config = dict(
    n_layer=8,
    n_head=8,
    bias='none',
    init_std_o=0.00443,
)
MLP neurons of a small language model. Each row is named by its layer, matrix (gate and up: input weights; down: output weights) and neuron, and shows model dimensions 202-265. Each number is 200 + 20 x the weight over its row's rms, rounded and kept within 0 to 999. A neuron's up and down rows have the sign that makes its largest values positive.
A block is one neuron, or neurons of one layer that tend to fire together. After each block is what it responds to, as a language model described it from the Wikipedia text at the highest values.

L3.gate66,198,220,219,201,253,219,210,201,189,232,146,213,200,234,242,228,189,203,206,193,168,204,233,202,186,226,174,180,194,208,178,199,221,166,187,189,206,223,192,198,172,204,185,165,193,188,202,172,216,179,212,197,205,206,228,228,215,189,191,162,178,205,200,225
L3.up66,228,172,207,224,181,190,149,201,169,197,143,203,192,190,212,231,218,211,161,226,196,198,182,206,234,168,214,179,181,215,190,158,182,202,207,149,206,215,203,194,225,206,215,178,191,202,251,189,242,156,225,207,188,155,208,222,188,187,190,184,165,203,191,230
L3.down66,170,200,202,201,206,216,215,207,240,215,179,203,190,210,214,240,178,218,158,186,195,184,194,195,220,207,197,193,163,164,205,211,198,189,202,158,217,166,174,202,219,247,206,182,211,213,229,173,179,192,245,185,186,193,206,198,206,196,245,177,176,208,158,176
Nationality and language adjectives

L4.gate252,190,195,165,206,201,206,172,184,154,187,193,216,194,214,195,181,224,182,224,177,184,198,173,183,206,187,145,184,184,164,176,206,166,157,238,149,206,212,186,173,207,218,206,173,180,238,165,194,218,221,200,206,199,219,221,182,236,189,179,184,185,189,216,195
L4.up252,177,187,249,192,221,206,224,247,207,201,213,247,218,219,191,185,172,223,187,167,182,203,220,193,249,192,144,214,172,225,183,209,203,184,199,194,191,213,204,162,225,186,195,200,177,198,179,233,205,211,189,179,225,223,217,206,237,227,189,209,191,202,208,162
L4.down252,171,233,161,187,201,185,227,213,210,251,208,227,237,206,206,206,204,198,201,188,198,187,219,185,177,212,192,164,219,208,203,212,186,194,233,199,200,177,237,203,199,208,201,215,227,181,192,210,214,192,174,190,197,231,187,204,202,212,210,202,219,214,214,173
L4.gate656,172,214,207,221,194,215,193,184,211,192,180,186,220,206,186,208,204,199,195,193,193,160,206,197,174,197,210,191,213,175,195,204,219,226,204,217,193,212,182,212,175,218,187,205,213,210,193,195,167,201,228,178,176,174,203,229,174,196,245,191,181,220,179,193
L4.up656,211,160,199,222,208,186,156,241,177,188,209,226,230,202,163,169,191,179,194,204,176,187,219,176,184,188,170,213,232,206,204,208,212,174,193,178,196,217,193,211,223,218,211,218,159,173,198,211,180,186,220,188,172,215,202,202,199,176,194,222,224,209,217,206
L4.down656,223,230,187,214,207,221,211,227,207,181,206,189,207,199,199,225,204,218,264,204,238,181,179,200,194,198,173,206,191,188,235,241,173,190,203,207,180,177,223,206,170,222,154,227,205,184,210,176,196,235,225,223,208,209,228,236,179,236,176,225,176,199,212,239
L4.gate810,181,223,222,215,212,228,196,205,241,205,199,166,222,209,226,205,202,212,213,245,178,181,207,211,202,184,157,208,194,212,216,156,202,167,192,187,215,185,182,185,179,217,226,211,229,190,211,233,194,225,201,213,227,195,207,183,207,211,198,221,208,199,168,169
L4.up810,193,218,170,178,235,184,186,191,206,212,182,209,205,199,224,202,217,225,202,221,188,171,185,230,167,205,165,206,177,155,189,187,175,210,199,221,156,176,175,193,212,193,190,208,221,180,211,202,204,212,185,225,181,209,223,227,215,202,247,172,211,229,190,222
L4.down810,234,232,190,167,191,233,203,237,180,196,191,224,193,184,184,189,192,225,202,224,182,206,213,184,210,187,213,190,191,227,202,155,177,201,200,211,189,206,221,187,199,185,218,182,218,180,213,201,203,228,211,169,180,236,195,202,199,218,178,214,201,192,189,186
L4.gate855,184,191,198,178,240,198,172,219,197,246,206,194,154,235,216,203,219,216,214,242,186,160,184,177,217,205,190,163,209,202,207,184,202,208,201,211,194,217,199,183,195,192,192,185,183,184,205,211,177,229,268,163,195,196,214,167,227,189,208,227,195,246,196,198
L4.up855,224,214,160,208,187,206,217,196,202,239,241,184,198,199,207,187,201,194,217,194,174,199,223,218,181,201,180,223,197,210,185,142,177,177,155,184,195,223,209,195,208,242,198,200,165,236,249,191,217,204,225,218,164,182,169,199,218,176,199,223,198,191,215,180
L4.down855,231,188,203,186,207,189,221,215,192,189,229,204,214,207,193,176,190,192,180,222,200,159,196,170,215,194,208,217,236,230,211,193,236,195,220,199,165,204,168,183,214,199,189,163,209,198,207,207,209,187,214,182,195,224,195,178,196,216,215,220,239,209,196,165
Place name opening organization

L2.gate62,194,182,222,208,223,190,207,206,195,210,231,199,224,174,205,189,195,202,179,196,187,178,206,189,174,184,214,198,207,162,247,207,203,222,212,175,204,200,151,218,227,201,193,196,202,182,207,196,170,157,236,188,195,213,204,205,195,214,224,184,183,193,195,196
L2.up62,198,203,232,224,233,183,211,188,220,226,177,223,245,159,219,201,211,209,214,204,187,193,199,195,202,173,215,179,177,164,205,206,186,224,188,204,214,214,185,197,208,202,200,175,215,210,203,217,166,189,208,209,205,204,193,205,194,229,212,176,195,178,213,196
L2.down62,188,223,195,220,188,179,182,174,201,187,201,213,193,223,201,206,240,221,181,232,226,221,213,180,230,212,153,250,201,196,206,206,203,178,191,177,174,174,216,208,189,236,197,166,229,163,159,203,155,194,199,208,225,179,209,188,180,220,184,203,217,203,180,199
L2.gate174,176,207,222,226,215,213,210,222,209,203,192,201,230,167,241,215,188,245,193,184,186,201,222,167,208,195,196,182,195,221,192,223,198,203,209,166,220,181,170,193,201,197,206,211,178,207,190,215,135,212,217,202,159,201,241,179,228,192,177,180,167,206,202,184
L2.up174,208,188,185,193,228,211,205,213,216,220,192,222,184,185,231,253,184,226,180,199,203,197,237,174,180,218,208,183,195,198,238,158,216,188,220,216,173,174,233,174,194,176,177,197,204,200,196,167,171,198,147,201,189,170,214,202,215,216,211,191,206,187,205,217
L2.down174,190,213,220,236,207,208,151,168,186,215,182,230,202,198,181,230,218,183,168,226,192,181,185,197,232,206,232,199,219,164,188,199,187,209,213,189,174,240,219,174,182,191,171,231,188,179,201,196,215,202,191,181,186,190,217,200,232,181,214,223,198,185,190,205
L2.gate233,191,177,248,196,228,205,229,158,209,183,178,203,194,169,205,210,197,209,199,174,230,175,179,213,179,211,198,222,199,217,213,230,206,185,184,195,183,199,191,169,223,216,212,192,163,201,186,190,183,161,198,156,170,164,221,217,215,208,226,198,200,221,217,191
L2.up233,229,173,216,184,236,190,230,163,217,194,174,199,223,180,211,227,211,158,203,208,222,191,201,170,191,196,215,207,196,182,204,200,184,192,200,166,170,200,201,171,239,207,182,194,179,168,204,167,192,185,176,210,223,173,228,174,194,234,183,185,174,198,239,208
L2.down233,206,194,222,201,203,202,226,230,179,180,199,212,203,220,207,191,222,229,212,172,201,188,218,191,218,191,220,182,202,190,212,198,182,215,189,175,199,173,169,193,218,168,148,236,197,184,179,216,203,192,211,214,197,179,168,244,225,227,153,206,196,218,206,203
L2.gate685,215,191,173,190,189,193,187,202,200,208,214,235,204,201,206,215,189,215,167,182,173,214,205,177,186,195,180,235,209,208,219,176,215,192,219,166,196,180,168,208,213,228,207,186,186,192,213,157,183,169,227,184,191,209,211,203,217,181,231,197,186,216,204,208
L2.up685,185,202,210,204,164,216,150,196,232,209,156,216,201,207,236,180,173,245,202,211,164,193,167,216,197,195,209,207,200,243,224,197,227,197,233,186,207,208,202,192,183,198,209,205,201,214,167,198,200,173,193,172,228,171,209,184,205,185,192,156,177,197,180,180
L2.down685,190,182,182,213,201,170,230,202,149,199,195,213,213,222,219,212,197,200,220,179,222,174,221,238,221,182,222,203,189,188,174,218,195,154,174,203,209,225,204,175,236,209,177,188,194,195,224,196,186,205,248,194,214,178,195,196,192,173,210,210,214,188,214,189
Nationality and language adjectives

L3.gate744,165,202,225,216,195,183,216,228,157,196,207,196,191,202,188,205,178,195,209,180,201,178,199,231,250,232,194,203,167,184,206,192,197,212,207,161,202,243,172,146,217,179,162,211,207,221,222,184,188,175,224,203,184,183,189,212,229,167,205,191,192,197,209,230
L3.up744,186,220,216,184,173,189,187,202,180,199,197,212,190,222,187,202,197,185,194,209,213,181,176,210,204,211,180,222,158,147,181,250,192,201,223,221,169,207,201,175,233,199,201,201,206,191,219,214,220,199,223,186,186,213,209,225,232,172,185,205,146,162,202,205
L3.down744,196,208,200,215,184,213,194,215,203,211,203,229,207,183,214,211,199,195,185,206,184,186,172,215,210,185,189,207,183,180,203,225,194,189,174,162,215,222,177,206,254,176,177,218,213,187,207,196,199,209,209,173,198,189,223,217,195,178,183,230,195,203,214,207
Place names as modifiers

L4.gate57,174,180,193,185,218,177,238,229,219,209,213,174,196,223,228,217,194,186,164,221,225,217,190,221,192,221,223,204,193,175,203,212,216,192,187,212,207,212,185,171,210,209,196,199,201,208,210,168,187,178,184,208,196,240,209,186,208,211,198,181,212,200,173,205
L4.up57,205,185,217,227,217,193,209,170,177,217,216,172,193,181,189,217,232,176,188,189,170,216,202,192,204,196,219,196,199,173,185,200,205,228,223,179,200,242,198,203,183,183,180,181,211,216,193,198,168,222,179,222,204,180,196,182,205,218,204,188,172,212,188,185
L4.down57,217,193,198,197,228,199,216,210,220,208,209,222,203,221,240,199,188,215,206,197,213,207,203,209,190,214,163,204,191,230,216,226,240,165,142,172,204,202,225,229,213,217,225,173,235,188,208,190,189,201,198,196,196,205,219,165,211,198,179,235,216,182,197,196
L4.gate172,215,201,176,224,173,195,219,190,176,228,188,202,215,188,179,241,183,179,197,195,196,175,210,186,187,178,183,237,257,200,215,214,206,180,213,151,187,210,210,169,222,200,196,209,219,180,190,205,206,200,198,193,211,208,192,239,220,201,247,223,168,210,207,154
L4.up172,180,202,198,212,264,201,191,201,254,177,172,165,206,218,181,172,196,226,197,152,188,168,211,225,183,221,183,197,178,192,166,213,191,219,172,204,209,185,234,187,226,248,187,216,212,202,193,177,184,213,225,225,195,186,199,210,187,195,181,169,207,176,195,213
L4.down172,201,171,239,205,214,203,185,213,182,226,197,194,192,196,210,182,205,211,201,224,225,208,195,257,206,182,182,228,214,191,208,201,189,207,175,198,200,170,226,205,191,225,171,200,202,178,192,173,195,156,204,196,229,191,219,175,206,195,178,197,194,210,215,216
L4.gate251,200,236,202,228,247,208,178,185,176,209,205,224,228,212,244,234,193,214,220,195,220,207,195,174,195,222,206,172,193,193,193,209,214,225,180,167,204,191,237,178,234,222,184,209,180,216,201,220,235,169,238,217,201,216,213,185,238,174,174,180,183,182,208,187
L4.up251,241,198,177,175,227,225,180,172,201,206,195,246,200,197,181,228,223,199,190,216,209,206,204,212,198,203,180,180,199,201,194,188,202,189,213,208,163,205,180,208,201,198,193,210,193,192,187,223,226,196,172,227,207,166,188,197,221,207,214,211,239,199,198,195
L4.down251,206,207,200,195,228,210,204,208,233,204,192,189,214,202,217,190,219,188,188,174,200,202,168,207,218,184,203,200,188,193,204,184,171,209,219,206,236,186,203,218,224,175,218,197,186,196,171,190,248,187,194,211,172,211,173,218,192,241,188,218,174,194,219,176
L4.gate895,193,226,183,174,188,197,224,247,251,182,195,195,176,193,185,232,169,174,171,229,210,216,198,228,211,200,194,188,166,228,195,228,174,182,205,177,175,199,170,189,177,208,199,154,231,198,202,193,188,188,241,195,204,184,232,222,194,214,212,158,199,222,179,198
L4.up895,199,207,207,191,221,212,198,169,201,188,176,238,198,186,195,204,194,233,171,190,208,206,207,182,207,195,189,207,237,205,238,202,169,212,219,196,208,192,204,179,204,183,207,179,204,205,224,211,190,206,187,214,194,199,263,195,171,242,238,204,193,220,189,190
L4.down895,194,208,218,188,194,196,207,230,189,209,194,184,195,227,221,230,196,194,224,230,209,207,211,202,188,174,228,186,201,172,228,206,195,168,239,180,188,211,202,191,177,236,213,225,195,187,193,183,195,175,181,153,175,229,198,194,213,195,196,199,198,221,194,216
Nationality adjectives

L2.gate221,181,183,185,224,204,219,191,231,221,201,188,229,194,209,180,225,211,191,212,215,200,232,195,183,181,175,208,228,204,189,219,186,217,190,209,207,219,165,202,168,216,199,218,172,197,193,186,195,228,181,213,185,153,208,198,202,220,212,212,187,200,228,191,152
L2.up221,181,201,223,212,197,242,229,174,238,187,177,210,239,218,191,228,183,248,196,189,190,228,196,215,172,160,213,224,229,220,231,191,216,195,251,231,165,204,169,161,203,194,198,180,192,220,225,183,188,227,212,194,200,184,175,178,193,198,216,196,187,216,206,217
L2.down221,224,180,213,188,220,205,211,214,206,194,191,192,179,208,186,195,180,237,205,193,172,167,161,202,235,193,203,228,187,197,167,252,174,185,229,218,215,197,230,193,233,191,205,209,203,230,209,196,193,178,217,247,207,197,170,205,217,141,183,228,195,164,177,193
L2.gate612,215,235,186,195,224,208,209,230,199,175,185,210,200,198,222,210,185,193,173,196,182,181,212,192,254,205,199,243,190,209,189,189,193,214,178,190,204,220,231,194,184,200,201,209,231,209,225,176,210,204,186,203,176,177,182,195,212,223,221,226,204,200,206,190
L2.up612,208,186,233,248,241,195,167,187,181,174,214,189,195,207,202,223,190,198,204,214,134,230,184,195,216,214,205,215,185,192,218,172,197,216,209,211,221,178,165,183,203,195,172,187,243,204,165,225,231,224,224,174,195,197,202,210,144,176,200,187,205,219,195,215
L2.down612,202,196,227,227,221,226,169,213,175,157,216,201,172,201,221,214,189,205,202,208,200,177,206,223,182,202,200,213,227,163,197,159,203,191,212,186,192,231,207,188,211,193,241,245,201,169,170,180,204,213,201,167,212,188,152,171,187,174,191,202,187,197,189,198
L2.gate655,211,190,209,213,226,234,210,233,232,219,217,229,219,210,194,180,209,216,184,177,185,182,225,214,169,181,221,173,177,213,217,172,212,193,200,164,182,214,202,226,208,157,171,214,205,196,191,150,162,184,215,195,248,154,211,191,151,192,219,187,206,216,171,190
L2.up655,212,206,219,186,212,186,209,206,181,174,219,235,195,174,204,202,167,184,193,206,182,187,165,204,238,198,227,217,184,207,226,240,225,197,235,184,163,213,203,235,201,194,210,168,205,191,201,202,206,197,195,176,236,205,228,205,182,192,196,194,209,181,170,193
L2.down655,205,168,167,229,221,225,202,172,200,188,210,213,203,228,181,209,196,199,215,225,193,211,230,216,185,199,227,210,182,176,233,204,194,210,200,195,201,216,171,190,228,189,194,205,193,170,248,208,180,196,200,167,173,211,219,219,188,190,197,177,141,195,154,215
L2.gate957,224,192,232,170,242,230,187,219,222,203,178,217,172,180,240,223,172,206,206,189,183,199,194,199,176,156,185,175,189,202,186,211,210,201,186,218,179,180,186,176,202,209,201,189,194,210,230,210,167,190,187,217,165,205,217,152,228,203,216,208,177,198,197,209
L2.up957,172,191,224,181,190,213,196,240,195,188,208,206,254,204,216,224,198,172,202,216,183,221,223,239,180,217,186,198,206,239,217,192,179,201,171,205,187,200,220,173,252,188,197,166,189,210,168,216,209,218,190,207,216,221,213,186,179,168,229,218,213,188,224,196
L2.down957,196,197,208,238,201,215,175,232,194,204,159,175,172,196,212,191,230,220,194,199,202,192,200,223,192,205,200,212,176,201,229,193,183,204,199,167,192,195,184,179,244,181,178,208,228,231,186,195,228,217,189,220,210,185,196,188,189,193,187,207,203,205,221,219
Place and organization names